From a checkpoint of a small transformer trained on Wikipedia.
Size: 8 layers, width 384.
MLP neurons of a small language model. Each row is named by its layer, matrix (gate and up: input weights) and neuron, and shows model dimensions 0-127. Each number is 128 + 24 x the weight over its row's rms, rounded and kept within 0 to 255. Numbers have three digits each. A neuron's up and down rows have the sign that makes its largest values positive.
A block is one neuron, or neurons of one layer that tend to fire together. After each block is what it responds to, as a language model described it from the Wikipedia text at the highest values.

L2.gate443:099125131127127116098137114112076146135154143114153135096141100126073110169127150088113119148159153165135116115135113110121132109132148170153139087132119137148113072090118173133157185099102126140117132092102122087104104087115150157067117132160094144170096137111130098148142109134139157114114116107116146116095141127104119114100127145095127135117126161161160141133063121136162185161106
L2.up443:136107138118144146151060143123158144158120155149113097153098110117127147146149129115143181118118114158085133105155174101133140111125128117106110159111138150118169123146134144119126139124174129111058149143123118131108087112151161083182110064145086142156111140101141131164107100128143149118110110086160082142148129133105127157122086108118122115126123145135118130156122108152120107131137
L2.gate458:168090151085131155095110094099104128137143108175149107084119166140118136070191145099141135159152132137133111084163123119133128123121106109125166154107179135171147087161115161154111165170170124129117146171148098118093148150142121106111129141146126117153134110126162079172132124119173092084145167126159189126125147133113115133089148111129173121148129107149122139146121084155138147122127
L2.up458:153154162092126122124131129102101157127109122174129124129163084147142151116128142135111122166107106150118161129161164048091101152081112094099179114105125129150125119116139119101124105182136138191146129141111169148120148151165170120130138137140123135133160132089147112135115099141097101070155080099158167140122106091123149108112126109154179108096080125129143131129175144156134170143095
L2.gate649:132158123084106126104111104079132149144108115125147149106101171126096142119112173156108097147160157121108186113091100100115154110144135144105145093118135082164084150127116160133122135150101128156172127136108165113097143093148136096124123088131122118106102128125163130145124120103107114162098144112103138149143082123130124136122108129153157117122137076102140135138096121149176133141158
L2.up649:122115090107119184105112154113166098157136138096137132093158154137126060125120120134106140134139153153143132107178149137119086119180111130116120114143128078097083110120156115119125166133147132151123125162100127123105126140120123114160087146130125092156117132109111129158183100131152085106109157148138133107113137130125107120151116178113125135161138085128169109142177122120181134125124
L2.gate659:097132159118146085150135103112098103123136098125125112151128131073127100122151103139121097160131143140125102158121108161155124107144131135107162151107146086115148113151104088153152142129145091116138134116123116132109135164145147153144090116136105113168150133107102138135080130124144144098100108129121089075139168162102109124158126127158148113112156117126179134145110115118138102131078
L2.up659:158119104126112118100169155145097108115130126099128101151132140093160106135213085101133142140148142171163115089097137106084163078121129142097148122114129108111122162129145147170137146180113118161107126150159126121178129095152116164137088144139162121135156141090133117114119170097172152111112139162107105125144173129105103105140148121158166128129163121110150116141162118167103139141107
L2.gate841:095162143128141151137129104124091159120168130113129162162119104161120163150185065121061113131105130129129113144156121094129126132144117093122145111146133104087104134103135156098158137119133142152128116144151106195124079152146089096141139119120140090147143129125151102133174144143083122124117141125116104121175132160106149151113123143112162107141158112138094138138125089151108139134143
L2.up841:117140115135117114118127107099125122171159146160088114126144145119175103134165128135150102148098151125127128129147112128144126150097126115135157153121091168133075108159150143110074110138118143132122134109124133131110097090171153135098122118154136179118127114136134104161140120133125127081167120135118153088135141120117131167065117090177149127144125131138149145151159124136154095139082
L2.gate1033:147103174145122131150116167163122149137127135152147155159134100140103134129130141146164136116141126124162118099157107135152147137135132128126108137143080144154149152103134138080129131115155175060164128143141114102157147065170140090091099153090103131158125113138156091144116142158140149153117140105095110164097143156128147138127123150173082137130087139112135153119165152125127146121101
L2.up1033:126143140168120117172076078111088167150159163161099132138139135133153097125103141152137088107142154107121067116145139138125102109107086117127098132157166181087089109090160085134133152164153100129106135139149143156149158104124117132113135146099105163149164129133103099132095143110127141160147136116128119141103138094128111106083121119108120097169138162169124104165118114139113120111143
L2.gate1052:194144190154091134143170126113131119107164145146092119118138114148117170102143154111134125144161133159162130123115131132095101144143100106165117167107149118145099157115140128094107158077114103129143137095130097113133101145106155131121070129135177122133129073106145102112138080143140144128147167137136149119146175144125073072136144109151108087119127166126125144121165116097153106109156
L2.up1052:116162184087115121158120123116185121092117100124128111144131138130149184098101092142136077147162151177168166110148147151123143164099111131127111096062133128114089094170150156117135111160156169126101128119092123150148124144114135165093117145118133089145119109133128150118118106088157143151167134172124154138089144147112154091113143136196128105104114134135126104114131112119186095135125
L2.gate1436:139133153120068103095160134150128122119107078136148113113142078124106118133116081117106149134133089195125134095151142147099120149112177113128114127105142138150152137182124159118150120077142118137094126161149116129129149123171163142057104102131152111158149118090126143119125093090147149118146116129127125082137104126166147108172142155118128082146104108140094122132125160137161124139144
L2.up1436:149157136133162170129187128142125142159157094128176144124127097108147158113151116085155137123080104158116159143142094115116080128125168147070114095148123173136116131122096160108086108141142181097119136152147126123134128119119172147128129117153149144132158124110148110160136070137143126155106128131119118142137154112143115144127142158122148157156120106095078113136134139106170124150136
Mid-word fragments, paragraph breaks. Middle pieces of split words whose completion is clear (ter-rit-ory, t-w-in, g-ir-l, somet-im-es), plus line breaks ending a Wikipedia paragraph.

L2.gate164:096128115139108134168126146152126134146139168118155158121153084094083122135146166137161123129127136124112147099141161123122134135125090113125089136139127122145097143117111135098150126141104158145140140086194115149152085112117130121134102127140159123100145129148144125143147137153146125081104130108133135145143125110119119136139144126097142123128175145105193120161074113099148161124099
L2.up164:142140147124113119118154124171123139098133095126151103121114173146163103128173152131148123112127098111177122170141138135123139109135098138136124162137121146105116134100126121154126115159111134108149116129132133092081142103102118121119126131150142115113105091107100151151124160150142118123112117165129176131119177106128093135110138186156146110125154135162135142160154141116133143122071
L2.gate330:109126132134139158131119101145070148132115094107136111093122129133130139160125163139097163128168131140164109155118106090128160064125140183176146123119140148130136118120127129143131149075144120129146131126126128078139104118098116126115150112140095147155110110111087120177108130147123122162094110112117134126123134129142128159093088126095159153107132144121125116150112165081143140116129
L2.up330:126121118160118120140149140120130097133118156131090144109162104128169132056128102127144106141116154164125149112146174151126094148153114118176091125134140184131134113109133153115159150183117091115125153132116143155136163126124124133093088146130171109105152155128137090180134149183168147118125127123122141169123132083161112080121105153129140136148128120128116139113097159138114114094127
L2.gate345:136127081147133166117147128131165100124147126123121137146134167151113139143157083143146136185136131190127083149125127139166124118144122114104148143058150104135120148126112153101122150152106128184140140156127154116158126131090156145144117149157140112100137160139131150153125183137107133185145177161136117112127142142106112148120141122128123138133120133115085152163146112164143115104159
L2.up345:098147104105115099129151143086102125123151120135090114116099104128164124144079138085108124102153077138151097107106119148115133139132101149131139108091131121166125140102174168136119101108152129141099127145095145110136138138136144137153085144137132087112132102141145086138089109100158105158129096127111111111120095142138097127121165106138113142110138145122142161148164146152154104147142
L2.gate368:137130161146151166112127126117153162147138097122103118111083123146142130101125152143143158118135137150129163106130141114113129129105142135121139140120133103107107106131144149152127121178109137100114115162100146168116155117138125150085114141144177118079151119110096104197124174108109172133108112160119143101143134130160084170100112149101118101094103167131120118122108067162145150122167
L2.up368:080143109120096115108141131116117138124140102122111119105104174122112106108121111131126118136137124143147097145143123106102073136170130128119164171126175122107172128153127138151107116135155137113140101129124109121110086168135128129113178123114113113135165117079100116183119116106119096109158173141167146114132143155106120167131088139109123109154114151121148107148094104184107097142122
L2.gate415:118116142159132093145120109145141106089156114130149154105141109103140109093126114137132172133076129175166103142184105109139130105102122099101114128135091113151139160107125134118158121138158114134133118123079124095096099087144131153128139170156147132107168114115139161111127099151129146189098099110164124099152116132121134140158162158153176138179087114146145100148109124112132093143084
L2.up415:071169196129161112143106107132159113088180112124156120097116105121136135092159129142099158112092105147129132147144093111116135147122119110143136107136101091144102100162117116157148117122161136175115107123131129141126057105134108157139139164160093150069147117108101123167140175153130116145142101098146111118098104130118131115136127160156132134116124128132163130132124105109099130134141
L2.gate851:106143129103107149176124141131144118145189151083106144118135109109125090130172134120131133114178141089148099130123099049149096082094105145152104154111102107143155160116138071115142147116171084151142125115097072114071112130128139159131168168108124119139160145176181136143089106163115151136134142109103140150134084121110150143140117112131165153146161165145152147131178132130113165155105
L2.up851:116144153106136160127114125132169107169122119109104140134108153126140123160143099101111153115112138078140160142135095160135138147122140139176150116092121154129108164094130116149121135162149153118142131111120092165133148140139105160132153194118122118129145111151121117135110087148140128154139149106085126126144108106126132139186153157137150157134144145116150180112139137135124110099152
L2.gate939:065154139133086106141106134143149172112143147147154084161143154126147107099120126143134116150134156105150121127159120114139137114104106152102162122115098145115150114132148127116149122096111107158147138113109124143139136129130119161102078121137130121110136117094180127114098126117091143147070165169108109138092109139139160168127110105133158119127171152129174098151140158156131114089104
L2.up939:100125133132101130159145194146133093122123115113087056120166116147094120062120183157135156144143154114088143150173128123152208169108137098158145118149127097139131075151130084096117097123145158155157108138089128107148163158131120160115106146102121138128161147129133168171091126155125134129126122149134136127120110116145147132103122136124135140098079123127130100124096135169120144141113
L2.gate1515:127140145113134139134075105159133150108094113103134081081143155157158121179129158140113081163124131178126162179140133098138105116188122123133128119127162126127121151100160112115143121107096125158140169124139143109133096131111142145100148138091139139104119104141108110114133125134150143132112127146148151109085121127137086128114124162144132123101119131103103139124108123138078126119141
L2.up1515:135150126111106101144121155145163127117128147093128101148148165138103127178120147136088102107106150162113107138167088113138120114111119120163129136102140147111093132099164139081159133075139091136125100098125091101120114148111065107133182104129149147103117115148125090143165083142166113173123129141121203152096160107137123119109084194094114120125148130152157092105138119130151113152107
Partitive "of". Mostly the word "of" after quantity words like one, most, two-thirds, majority ("one of the earliest", "as of 2012"), plus mid-word fragments in names.

L5.gate911:117097140101096169106154119135096128097125088109124142111153192117188146154145135159117135137084149152183126145132154139125086111146096154088099127152096159136148112167120087132140130118117156124097169114108122140136151125114156148134136174122117121107121132118147112157113105130120115137129126137178098147135137092159161107148170153145112145077122119133111113115126117140149162082103
L5.up911:074098130170119115135137116134162097125160138121170138129169070095123134108126100115154116120125164114111118124175108145154116156136143129154080123082179101180126074097158122174164129134107121114101088141137137132147138118114145101112089109135127130078149174144104110096138159134133141170147180166123147123116166105172160110120162140085119114133191141144102125126110113114090142130132
Mid-word fragments. Short interior word pieces splitting a longer word, before its suffix, e.g. affl-u-ent, effic-i-ency, constit-u-ency, Ad-min-istration; sometimes line-initial A.

L4.gate216:139136152108079132119111156159162162083099102134155095121167166099149116135181123131156164123092116156098124150153110110112158117113113074094110126161130117104129141128103101114164157128130145095118079107101151106137158126141122120158137118133145123140132116071127108149126124093148093091152152103093108098123122136148099160157125181124139155135138153107117161140098160129162113119144
L4.up216:148141129128135140100136164137133116149126146118128124106177091136146102157150117132162125155116150178104091141136088102114176094094146182120088168117104086134166145093181136111112109113121104157116138152098104114113153113114115121117129119132123106118122115163109142151085161177147116136117120130124171157154128142153141144123141110123108100176087104150108145094112129099087112102129
L4.gate338:120138100149110133196122132118094103105149100154155115119136154124115129118146106112156145117133145165137113135127127113140133131161136167175093135144125124152149135127125087129147186109111136110131195117137099129145112123083082166158104111131157150142135097104116147105082109114122131173049155146123127104139123153157121142161127134088193124127170169133181099136135117079139133142162
L4.up338:112128172117100107133190144130141157181147146178144109146152138123130145160155131131158129085133116089120156150108090100097118137112111097133148132141118112122120136135107118128114133132102093107112119134132136108117146174132108110066181138128110119099101173090112141116131141143127091132152148132111132103156099118091115069162128174122099119136114140116128142130113138168140117160133
L4.gate773:121155151118126152097133181099155137129126111139184116117142145105160146123114139084111127129140101147069161130147104082124137129098128110121096139143156121160119138109101104117158109136167109127151110115136150097187109124114120130122117107128121114115091139088137116104124151124123151138162166149121104119102141152188080117107136131076141106069123152172124121134126119088125194192131
L4.up773:132150127095125149119076126139108102156110127123140128094123139099155133157138145124108183126147110131128122111110113117125106112150115120111147132144128120102134096133119110143134111113118125123091108153107153151148154128135131195122127148139127138125143135084135140109092173125107172135124086127121049129126144171099113167154154112102151130139107116103145116105140152122104119159156
L4.gate851:137119135124148162142096133157152123059111164104090135131187111138167136127093136130143124141127132121116101159113150065083125108131123161140128118110130115106129124158133102134106121132101144125131117155100151127168195093164133125118075129126132151137154137106128100120117117109158095117143128144119143142146138128123135148150127171121103154091161120092138080134125129108134145144141
L4.up851:104152122144142077151106106131134124131118135110146135149122180098119132101165141121150132166101163141122171140124114102164135115129130109133125162114157146129170162131152095120139113163100114150159188138102135105153139151147118161122115152103104155159129130124097175103169160128099141127132147147090120129152091141163142142153149162125158116131121149113127133158118136120131138151174
L4.gate854:144167134126090158106139143112121133135132116124161122095202104125100093166148146143151158120161110137154150107143128160148171127141133108133109132072108106149169143126111115141125126120096113158123091171109143125171139127130163160067153160116094139140093115142149157118104125140127139096176114150148136132148139148162141098125143128169117158115121117160147106108115142032142111127148
L4.up854:148082161110116155127153111104105142160131108154145133135143153139114062128169161142114187140107089130120112102149111144134117150121121150086128137090116132162136179089164103153163141117109118161126116130133144175159113146117124131095117133100077112128128100125147103140139106112156119170120111128108141113065109160146095129130129109120118129123100099159147125122109168126142106124125
L4.gate1220:133113105118136115120123181109139150111149128180148111173146189149114133080146138096111134081103126177176123109151126120151133114137146122097120165147131092151140129120126112103092107166083116092097140117094100111149112106169126127130104151131131164163127137139150148131152115077128136101149152109155130135116074147122064149128108135121162101112126135156118108105140123165144133102118
L4.up1220:077166134133105112128141129128160144163180117146159128123138122155089117148104127153144100131144165132111127165141113147144126144166084123148111141133119132177103163131135097090134153083133130148123084097148127129095155111056138142128120129132091135144114104115158116071113126118122173142118087116119133130158158141132146108102086154147132131142086112129141104122098131135137141167096
L4.gate1308:170124127105112096134134150130088158123122127144144103150134128134145140093117104087106150156159144135076123097148101124112155141130088108145156127127107151125148188113137059139184141112134143088129129139083117161131171121141096117128119112122108134167137097115157127168092124105146108096120135130144107126125116127115113147115107135115158102106114132126075136101114094153181120124149
L4.up1308:177107106080093088140099120128145127126149124098125167129135121139140157169118120091149141102107125169119140093106130130146126135121070131106122105140129106145091180132106108106128136126136084138157095123110119119147141129104159113151144108140129113130144136147167120157088082128091123116114091155104107080152160151101131111139058145124097095162119130129111142107100136129164155087146
L4.gate1460:087110098152115152147086133125111107128132121171123117109144142113159101142152133085100127130123149152136161161092111094144152110116107122122112152102121152169135154134159131110145182109121101153116168123130154099124114131125130116108075159120090152113123136116169076141133100120132144097148137141134156118141137198083157081109137108106103102139096063141156153105100137146188096098135
L4.up1460:110090084119142106127134112103081139152129101115135123161201129168127124119113138114149158111104124124103082120110128126133117143111104121134127147158141103110109126152115171164157173140112111172102124159120104124136114144097114121162106116145125110140133118152094125146086131125129148142153125141131123111117128114113149120170135140137117133087134186152057134134165127141109154148140
Paragraph breaks and "num-" stems. Mostly fires on the line break that closes a paragraph after a sentence-final period; most strongly on word-initial fragments like num in numerous, numbers, numerals, and also val.

L2.gate25:123179160138158102130090120149147074132105098118145179126110073129108102113121115169150087105106086159127098131122129089167098089141111153151169134154114103158134112148111133176103134124171143157122123073159146110141126155106131168103120161124168154115134133150152135169111138129115095139093147138170110124121154128139175135152108107131186115133127159135130151132155146119165132139140
L2.up25:124181118142165098132124120110123119162153142121107146095119116145133168129119172135144161124119097168115092154101085158131126139086101144113131131139119114142100090098116132139134097150124134125152109152124137106146167137163174083102146140125112116083157139105182118139083151149120112121169121132102080140165135149127090116137140192072114154131084127125094115140107113119121119135138
L2.gate30:105088135173081137146136141090135099149095113099140112147096147152094151098131152149086173142129110204105096160100162101150128081124091097123101152114106116111101132130115102136137116153140095130133121126149126153109191118096123114124098134129102134151105136088138128145144150164117117125098152092124098137112102123140093073145124102129081190134102125125146146133181093126169170124130
L2.up30:103129095139122118132100123148092123164168106096159145113118122151077140137131117145090079107099140119112164179140110129144109117125147140124187137104137119104118107126103138105137135141119138133174131151136071110145135132120137097146092129110111121156090133126121157160111096131170134148107128118151114101091135142074126196124113155132129147122126137099107069119180145125150162133110
L2.gate472:096138106120178163130176150145087142127171112170140116117118174102150107155127132122166133160115124116130155123141163144146104145116130129099162136113109170126150138120131152122144152122167126137112113158108109078168148164164099139079109117101144166086126145135096086099169105140105160129118128121154123088103121150176146163106122161095116131084127158143090167152112136154147120106141
L2.up472:110124112124101162133156135152149112161123127139152174119119121131147120089091140134109084122099136191109108182148146146125135166132086148097147140126134123122088142142138101089132088195178149121121141099145146167135119118123167127106145119116107116118139142124166155140110147121086106094087161119120079102106120150094113107163099153142160119129141120100131108122152148158104103137142
L2.gate559:124105100090089120126141149145135114115121119131157132118122155134131117159098092115156110111132100162127112138117108135172168134090148118073156138105117114101084167129152127137124117148113131182111112145156135118166091131168155152096158185176149103076117166172137119096124070114117106106130149138084144132144084135107121142142066112120129109114128157146085120110097143157092139066140
L2.up559:115155124156139181085112133149155165126121126090092099108136115082103132149102125115118127104130127154115109103087140187136146099078153130139120135107123139092125113120123124098128129113112139109153156168145161101112113135144121100069139128148123083118129140162160106124142110136097105182172157143098114138162090136081128100126103125166125142161146114131100154101118138149151139115084
L2.gate1356:120130111095158148155107110168072118165142086137183093139139114134150092125127131096147155157122094094084164101104145096110139124136129097114122117120157103202092175163135144118132086146130151125185108075137159094154152140145131120140100089096164120129100116138130124139116130123122172061128146105155142134137129152122115132155163151140163128130131115138110095113081123123130111124118
L2.up1356:079154125142131153154149111119121142156106133190117117129180131134114137110110153161141096113152110120150173140099112080095202080166104167131121155136116093151086136149207116143149124090085159137148106129109074127153138126091125127090090135110187130104134123078144119107145174137104119141158115163114132120114144144135168128145112109130107131125134166138121180174184139144109107134132
L2.gate1484:136108148126181169151152126100141099144115175127099130143159111064120103125109082150149169124115145125102143164118122137146110104139154088121133154117133106135160119104176142118129126086117118164145147101157102110161162123109150121099157127109111149176156114110128090111138125148202133115131132096103153111149141141142127130103105113103135098135090095148160163130194115112118097114100
L2.up1484:145118129165133142134113151096115149156127140110151148130133105135121102158113117154087089119145099116130124115077079106160152115119104163146104105136102128127090114115156143144090133112131118123129136100118125133165169138127166086106133110134163119110121166154123170132105127138122127153123199108120163159113136093115103154160111154112082094106117107119134098093127117128108113069115
L2.gate1513:104178094169126171096125095125147134113117116130137105135163125129136120160131118116110120138127123154109150119103159139103148117093121123127128137175114159116155080134137131157126075146147131127121127110075149114075099107094111143122095146118117140105120103132140158140119080123095151135080167084108146131124123081127172149130156132171143154161131123082126116109126150141164161089130
L2.up1513:135112134109120121103176115099105112144169118153139173139140144114124131123153141129128104132166113168131139099150090094121093098116168067130159138159131138126123116127130114128106124228103133125124160124090140140160110158134139116128118121137144180160145155111159139142130103134124102156152143126103151112121137148128138147120122103161122100126153127112123103138104159133154146118099
L2.gate1531:098172138101154188137114159120125153120139127105170128137125182132131133110115185087096135089136124120104136120123146141151116160118097123121164155176089146109163148144100139094151131141130131171103086085144123107129128128139148113101083093121148124130106112139121113133137097140113131146110141103119120100130054116127073131122129121122140123140102108105105106092137122122136144145110
L2.up1531:147143131126131162177109118094173099144157154124147107122141139116136133149124080147173113147130126123172138127060148144096153098124175107092125123128180111160092102121156132125148133158112105100153102088149103119123137109106128147150183127105096104146099133108122112095131138108139136115157109137088137140113138118143125149148142117131135159126148121094136096110115142141082129115119
Mid-word qu fragment. The qu piece inside words such as acquired, acquitted, squadron and subsequently, plus other mid-word fragments like ubl in Republican.

L4.gate137:109135117127118126062124128149156090136130146129117095116123184133186166146165095140120088141134135108140124078120109136145134117104139122082133165143149105168118093160107112125111158145120152125085122111105110124117102103132130111157123214127102161084117131114117128137147119104112132116112142103142113096084183099120142081141137121119135100132104117112142149125142167117138128126137
L4.up137:135149127159121135142090131191141125136140130160153114096121150133123117080201151122122117170063152136130117130136112147115109137164123097176120093143099149142159101151124129155185170149116118180103185121156107095084085115108112114136131134134135171145150032146109153116167135139163111135135155085133093153152137093130138174113121131118132124161144110165118084133118100169149094165139
L4.gate220:147126121118128136119122119112133131158111119122082163118117137120164125163150108133092117138142148134133145118154091131109124124112169080140133167091134143087130137131103151130135160155088106126113131126117084114143167131141113142108124142122155166181096130120157121145098132163123146125119098103188078151163151157133117127116122113091099127125118133141135150133140100083143140130140
L4.up220:082095160098140110170133119142104112105122133131104123116142167120150096134162112153078142108119133117108119149134148092153135140123133085108151120105129094095122112097091130131168098132112150118124137122136122115150096127105152177108169133135120120115151084138057102144141127111096104105106105121153121136134162080129092103141127116142128111074171125122101113137116131148145143098101
L4.gate527:128175129091159132119163125150123146136157135115129088113113146187137114122145100096133104143105132156162122131120101117114116145085150126105119075138113128119096092140156090118140114155113105147163140183090099147108108130156129125113108123104156135077127148137117069111114105161065137135097130090153136178107122132166131117090131139150122121108129129160087088138084067109152124138083
L4.up527:147148092132121148128109105157169109172123175111133115149130159124158141154129098117131079092128115157169138102123108148138100120140126141155146119105114101122090130084121141142127116163097116165135070095120141113103127086146121162126128104127100156162177110139121133147157121110136112166134136131171088104101160131134138118147136101114142121136115133131110143140137117175065130141128
L4.gate623:119083129112082152129124142164194150190117113120156132138168168102115094108123112120116139115141143118145099161119126091117106113082116150105121124114135119134095075134125100106165094103160159130099123122109138124175103126091117079104110170150110147135141128163102136102145093114131115135154161081129166104080126125120110144132120124121123079104157118160123124125150065132156109109122
L4.up623:149082107141151112110117135161137092132105128120117098118140126127155098121085103165124113097150159137165149118100109156129147118147101132132096176182122082120119132136138110098107127145105102145102113088087125113113135140149149086088127070144153105155139115149156141159138131139150159126113143141133120162150159137109107160160136135145104173144125127167167114152117151114132142127105
L4.gate877:152123162105126147160141142117165100105097096171148087129117128135125127134111125138161124125192115106120121138110128135147152114166109158175124170117115140164117140152150116167147109153119164075150124106131118088144150123148124147087095100134117124155118118121126141100120127160132108132110121131163139140117164150118113138133111140094106155173099126162123133131127125141119163131151
L4.up877:105168145125130123145121118144087150159136108135131122140143146131110130163130107106128150135170101114165146169137106104112132129116162114109165153125091115151141122164144154131111092134127088152107138157123124092084147119123164163135176113170137150122111135122147115117125111156139159135134169115115097114108147098108114103139120095123137164102116131174080161135109114127103136140142
L4.gate1156:153130135132101165134142143109138122122135110135132102110130109143139128096110147085095120096148135145121080154133156127137109139122172152132135139155122164066151118114120152132145110130132134098162162166129095114127168169127134126136110136140143151179115112115147119098140154123134146130178167132143147140104128131123083127138113137111127112137105091115132148165130102128191143128143
L4.up1156:154128090128158098150137122130098147159161131161131090133129142122090129119097128137143105133122128141121109084108122102120078115126152092096145108162080136120149072126131154129142109129159145116151131077132141133058131101111165106146170136171118128124144112087191127162133133164120126102107177119179136157070128144166119125128137156165064125127133138160137103081115121140116130119133
L4.gate1225:150131109153143159130123194158075105098147125129164121117119146140142123158164166124132123113138127101154152120148132128177099113121135138152160103155115145133143098153119107093108135116185134123170093141103121123135135150099113103127157167149088128145178126110147128116106091139144092188142116137136195077128139120117110144123115150103132119114139145130154125068123122146128127122168
L4.up1225:132166114135149119108101132169124092111091121149129114145129145152127116111119175154123149156149087115103109144138148119137129108099125153114113152102127149129139101170148192159149133111095137152149119129086143110118142129116117133128117162162093146181119124156133124086108122127110159162175178097106157135110111106123167118148139110143142112134141109125102117097118111109081125095125
L4.gate1467:104140116130082134103133131136132136109143118087147122147098157139118101165114141163093121136149151131139103086142077122135110139113138158145094160131112126122123060116106126116099119152105075124113090150096119105128148143131163175155136093116163138151152152163139128163113155156103131139146093104128075141109133078126133133147164129090118087152147113158139139132143121116134146142160
L4.up1467:106136106109108118095124118115167157093115130132121096088113133113145176161133101099115097111138145155173136144096145120110142115119134120126119108154151088151115096124140160112094116113138110098143113149185117138170171118114115130129118117132112145172139153141101092158116109123152150191127134135149094150128118142150146135138178134130123140138109155079134147133117140138128162167128
Mid-word fragment predicting suffix. Middle word-piece fragments of longer words, before the ending, e.g. subse-qu-ent, man-ag-er, strate-g-ic, c-urr-ently; strongest on qu in subsequent(ly).

L4.gate234:119121137125100138160160134120152143140100135125158148095150111126133132142133153129140099104131079072094106117124113116121152149146107089141116092136139120152127127134155095131110131093121145112175125133126136121154112158125140098113104115146121132121144110118122145117141143118125076114149124180139136099132139110107151142132100179135143127102088144148142139171140080110126111131137
L4.up234:155131103166132155117131132178104094143088148141155117095177095077202084104124097146147117116122105083148125107120091159118138127133155107117111111107119147151174166145108105130123130115131111135172148163103143099140173114101081142127082143096127119141129116135132099123138132131142104167118145100130152123117092131119104140113119155147110120127110160173151162158126143111157117100149
L4.gate560:126129159110157141130134145135178132140123130139117154180110100133134157143150104127146133136139133101104105085136100087152121086135116121138119143152128159154153148157141121197113122163112126170129128103154159144094098109146106142109039142144122125134156163107141178131115117147108100115150117116139158171129136126155148134160150191123117139136117157071169127152082087123149130140133
L4.up560:131111158109159141126145114156127124148123122124129139081163122119142124133064095160093156143141155124121164138128115166123168142109110095158108102117113148114142119154134103140122116169133127109123154101136146160130108112124118144144105144112121098148114126144103072092116157127103118170132109134155158180116155145122115147133126149105160126143126123101133060150141090162112130111133
L4.gate645:131103156134116127137174088107114147136099161120108115140184125136165156088117168152111103140108162080168145151113164124146144129121126118148122114113114135113151156112123138114150185133128151128094160120128135169150143130131080121131128152090098158074103108096102135153139085143122114112124127152123153120117147074173104140126145149147086119149131120129084133128146171125126138124101
L4.up645:159121116138124165165171138145154109150083110114094182093124142120114147111148137132117153113129107102149144135121117151097114185071128121122139138114116165107168086183107116125170130105160134133115123157140126158141140099119150131099124121130124136117120108125136124140110080139167170091093152062101063145182151158097119111152122122128142126169143102118115143145151105131109112138083
L4.gate668:140140108132148132163127104138172108159110121106124122123096100157117080090126142141153114132089103137141106139148178082124149124115123149149128085135100136119115098141119188139109138128148120104115125134183122143171125119105133121139103148078119154122158154130139130111136126109145115105146134131128121124154173101129078114092147140079106143142110126102087122155149143095169146117133
L4.up668:129139121100118144094160124109129129164127092118110135145141133131129137147106103178112118102098131149147092120144141128140134138134087112091121143124128145139139159125152106089094150143143119115098149121096185105146121131085127127123123129114204140129166151138111143135185136156139126096159084128182117157131124133149130133136126096120080156085104121135141168152149145102118118122163
L4.gate860:080134148130112133130171139147117101107131147127132109097121150168116143163150133123135120121079125163161097135123112159122121108125135112139141102131117110129126097134121128108124134155131153144152152159088146150117171117129161106112088139111099097168147149095112162144099123137135112122104095105125127138104127132078111105137113131124115166146139113133129116138137155113088115127112
L4.up860:112178122118130152124148141149138058125139126155105139073134138143075113130151121112120153101128096121155155155110100110168097105144142157158143132094131134139106127115100099142113127137106141112118148133161111117160140074105138104111143154084142107126121131166084099141152079143173103113165119077094150162147139147134144114132132138104149125100097123104095125151114108158139157174172
L4.gate871:135134182106136135184125104151111119161135139110101136096136069121140159124084137121146111131111138125145122144124095139124148126125140126091100120123142169129107103133110109096131123117112110088174130149094128147147118104099104149120156130089121142103106109102121129144153104058109121144167107144115145077084146117102113167151124119144123128123135116143150138119126100141139141077115
L4.up871:151136167127140142176113155120111095155111087124174135114136118150147132149166129129130099168104142147117075145144111119146112139096120117126078149103148112132106133147142143119157140115162149146096119155112119138148135094137088077168150118163121061172117117147140176136127105120115153119135085175147152141124092136120154106088125146121134155161086126150116154108085139141116150114071
L4.gate930:113103163100124110127111100148117161110122145167150133104143141095157093115151123141132128121144155152094135112092107162126184121103123154128081159085149103100135139109137117105145080158132104139097126127162130146123146158119097119100123151146087166111134110120182123144063122143144135122149138085090200139133131134120138088129109139076152105094074110102125132145137141110128137142115
L4.up930:149096152173139146110081132165182095118116104121158124134142099154108115136117143100119121141120089128135130083135132136152131142120128119133127081127156118140173090150091098114146103159147116161100131108128149130123152108182152132106128133112153142125135109130132139172109166119121129145114074106126148118098107131107121118140123104109151126139100122140101138102129140122134153086138
L4.gate1408:096130131133147128133141121105148140140118154075125138098133127158128115170115101069144119080113124074133117103124101122174127155085163118148109116103169104122090109145116117179126115185144119117137135120167109128142172119126132093129105142116107135186169134139131092141126179109127163153140119118102095118086131117150121137145126151111134079125128130115158130163135127132080131099117
L4.up1408:065139082132085150146166135134133176123145133134130139078132117147114133104116113128119135071172149115143127135080092120148110157122126090127081075082108092095143159112140113140142119165163117117166081101132177132153132151135149138103072187064106073143128171123126133158117151118136141145105143161123120128127091121127136131165142145090140184112101154119150134136108076136132160142137
Membership prepositions among/of. Prepositions marking membership or relation, chiefly "among" after "was" and "of" in "one of", also "under" and "by" in biographies, plus scattered mid-word fragments (Miro-s-lav, Zmij-av-ci).

L5.gate314:125121135112072119140124128116184115131146178134143110106125123135136136120175154111119149145158132118115102152080119090158117119128138134151150162130138090177096107160112121130149126163120180116118102095152120140140148149121134150077096080124137159175144150145147141142111137111122115140110146128146093076103126158134128105105128172130125154142135129141155118128158102092107127102125
L5.up314:080113115154124116123146127102152173134104122174143147172141132138145145172135127146138120184121130109143092130132145165133119110113124146148124107151130109147129124169147105091112108111103131185149138126114194095153111143162110105126120131178147145120130098125136156112142160145130127096114105170138114129093154108107141132151159160136129160128068140149124131135181095151148138135124
Mid-word pieces and "of". Fires on "of" opening partitive or relative phrases (one of, each of which, out of, sentence-initial Of the), and on word-internal fragments such as Bud-ap-est, U-p to, corres-p-onding.

L5.gate1288:122141132097147129097144073127138153122156101131146155187098133141119125127134116155139117149112132135158089122138142138088108079127086109127095143162098105146125137141182160142149180108091153082104166115129136096131125144169163148112112118118123161128119123124120173115132136117101125108133132100138139168102125141105130160162137152124108073158118143130099136142141143100143145146076
L5.up1288:126134116119109107157095163121069134100144106131134095112123093150130135117163131134107156152103139156163165093144129162187138104162143151141134129102126156147085114123117092140132118124116108126150118064112101077111145133093096167175110115133108100076150123104128066142090124101136090135098122132125111134123104141112160119140112110118127136097170107152184131168107125093161098138143
Line break after headings. Line breaks that end a heading or paragraph, strongest after short infobox labels (Songs, Citations, Specifications) before dash lists; also ==Plot== headings.